Part of a small language model's weights: MLP 1536 GELU.
MLP neurons of a small language model. Each row is named by its layer, matrix (up: input weights; down: output weights) and neuron, and shows model dimensions 64-159. Each number is 128 + 32 x the weight over its row's rms, rounded and kept within 0 to 255. Numbers have three digits each.
After each neuron's rows, "fires in" lists the words (lower case) most often at its 100 highest values on Wikipedia text that the model never trained on.

L2.up1465:119135135138053170089169166089128109163154132129129221137179162067089052108142100094113124111198103100080197144152164140230086158135097120125132167131154090085146118124101183142129190137068160089092090131112157198089184162108108108125082060102093124090108153186182184066152146149065211153
L2.down1465:153163145118053137127204162114118085162110147145084181155168095139096067092124142121125132115147089132114161143155168091140103119070122141124158126121131086101108094154089136143180172126142129097147109138120100165152168097072116112129133125126109138141062066106152189112198083189091099106
fires in: "work", "worked", "works", "working", "artist"

L7.up831:151120139123091079093142141099156115105148140142137102168117127067140176118139102133139141116162124099067117139096136126135069119114090045119077123150149140119147156165094138117151092119117140162070160182134107125151094130069131106165076120129074092142098125139102122084192180136160142107
L7.down831:148166185092116103120076131147112160122067105159126128091141121078067099182174170110063115129152107143149148084123077138151070111115121136132145087218093131152091148111207083170117123191137140097120157185081125116099064166111123110126134114066145112131129122155147132181173102093142091168
fires in: "is", "island"

L2.up333:102150137125131170072115097118109101167180107073102163122135125098101092129162120087075098207136120135055073154115172084185166159134168143156127114165147109133054129158191169082080169098107067137108131143077101078094081131192075151155121117125120107073162153176134150146095140154068121155
L2.down333:051099122137134141147181094131135118163139107038104172132116091171095139129146096063112142162147108150128112136151125108187169110077155102156104156146137121153094130155212154077110099125196096115149132160144161116058140107108147127134133118072154091131136150136138152137129156074095109104
fires in: "member", "rochdale", "members", "female", "male", "robert"

L2.up997:129130126120170033162150131141134162080194086159157145125113110056144096116126178110124142129120085122146127141111129114182124116091088146141077133096085182182144132200131208105142153083131191112178118086130115167119151153175177131188125153180115172116101048114120132144128123122142209133
L2.down997:149139073121122110129103126117153150101158180147199133161197145087119111156158149169120136124195089158073148119066108125154173133074139090120098122146112134169097117103159149112115097125131148118117101189213108232150171095141126141126100172127200126124103136103091116165118126138116162117
fires in: "not", "pakistan"

L7.up41:151128111104159091152159116142110096125174106154084195151164152087093128101072102152141139114084163124111135152135146099109097181133120167086146101106145188143162157135164104095159064168109172064143126114114144110122142104125137154111162169153171174150159054155175073110110148138098054131
L7.down41:154150129109193106133129124096150146169065105163167137171164127140130113147089112186135166069146117066149121122157170084096130073157166127076213173163069137100173127144163090138162107145170136119155080157130137197167084120067097105112136092126129152102126115139167130113133083172167108157
fires in: "started", "also", "finished", "began", "joined", "later"

L2.up682:117115110178092115169087155169125127067113149130103166149094104129117142170153156117106084110117107139135145184137174111117075097143105176139122143149135158111186150121175138147110189084151101154120129084131177170100112127079128117116068142177082103165147107126160115115090173085171133131
L2.down682:163143126129111115175130165138163097097161199158095164149089098090096099185173114135119122110132124124086151115130132102204115094148134118153161119184128182164129157138182176082170156154163171148197131132084133173111132146125142130152120130176095088072091160117111104107111125067163000125
fires in: "them", "included", "include", "is"

L2.up547:141108104143097112208126080178122117095128173116140087074176223152099145188114082116125185186062132112104180140107146107153107094138185095134102082183158124168141082127164195121089104127094157106091138082123134114084076162168146158128124174119147175092140142137105105147171131150149112151
L2.down547:203144117153106121112183146167124093080084153156111092113152195168126155162132115081161143145105117136113195132107067159121167077219164151104092128134103144194136124137155153125137153118121115147093065103110082120097096162098134090137132144146105146096091137150072102137147107151124094205
fires in: "also", "father", "southern", "another"

L2.up563:113119130100143098203067084130125093100182113095131075143095122100095054140159136111148117111115094107106116101148148076086141109143144077140125153114091097155159102084086144151110160076123087139132146177169155128145170149164149141089120113140111196140160166035114145133073115135240131148
L2.down563:098171136113104138159079165184122133090151131093105059154081121142093073115140131182152118159131069144116157092145177065153138125130144090135132182149119134109197139123121147159121129132168108132136157173206111113124160139180173116139114147157139097116115175077053126190071138126174131172
fires in: "new", "high", "western", "south", "north"

L2.up1123:137091127114144143121101141123147125121111127085166079114204087148177140114100103126107086105117177120105112186112111171118094141182052155142138131141193187122127107139101184163150132136081118116148129128112128080167136083151130111122132152080105154123141147147127153078107151121099153144
L2.down1123:129066086118147153153067164104127157112097151134138093200168063064205170134169156162147103163144123212106181161135117077166105113160138168127103086136142123144108129145110123162169172090123186124132129096156175108131122116152079131113163135116090142150084162147166143129120115116089116122
fires in: "season", "album", "year", "over", "war", "division"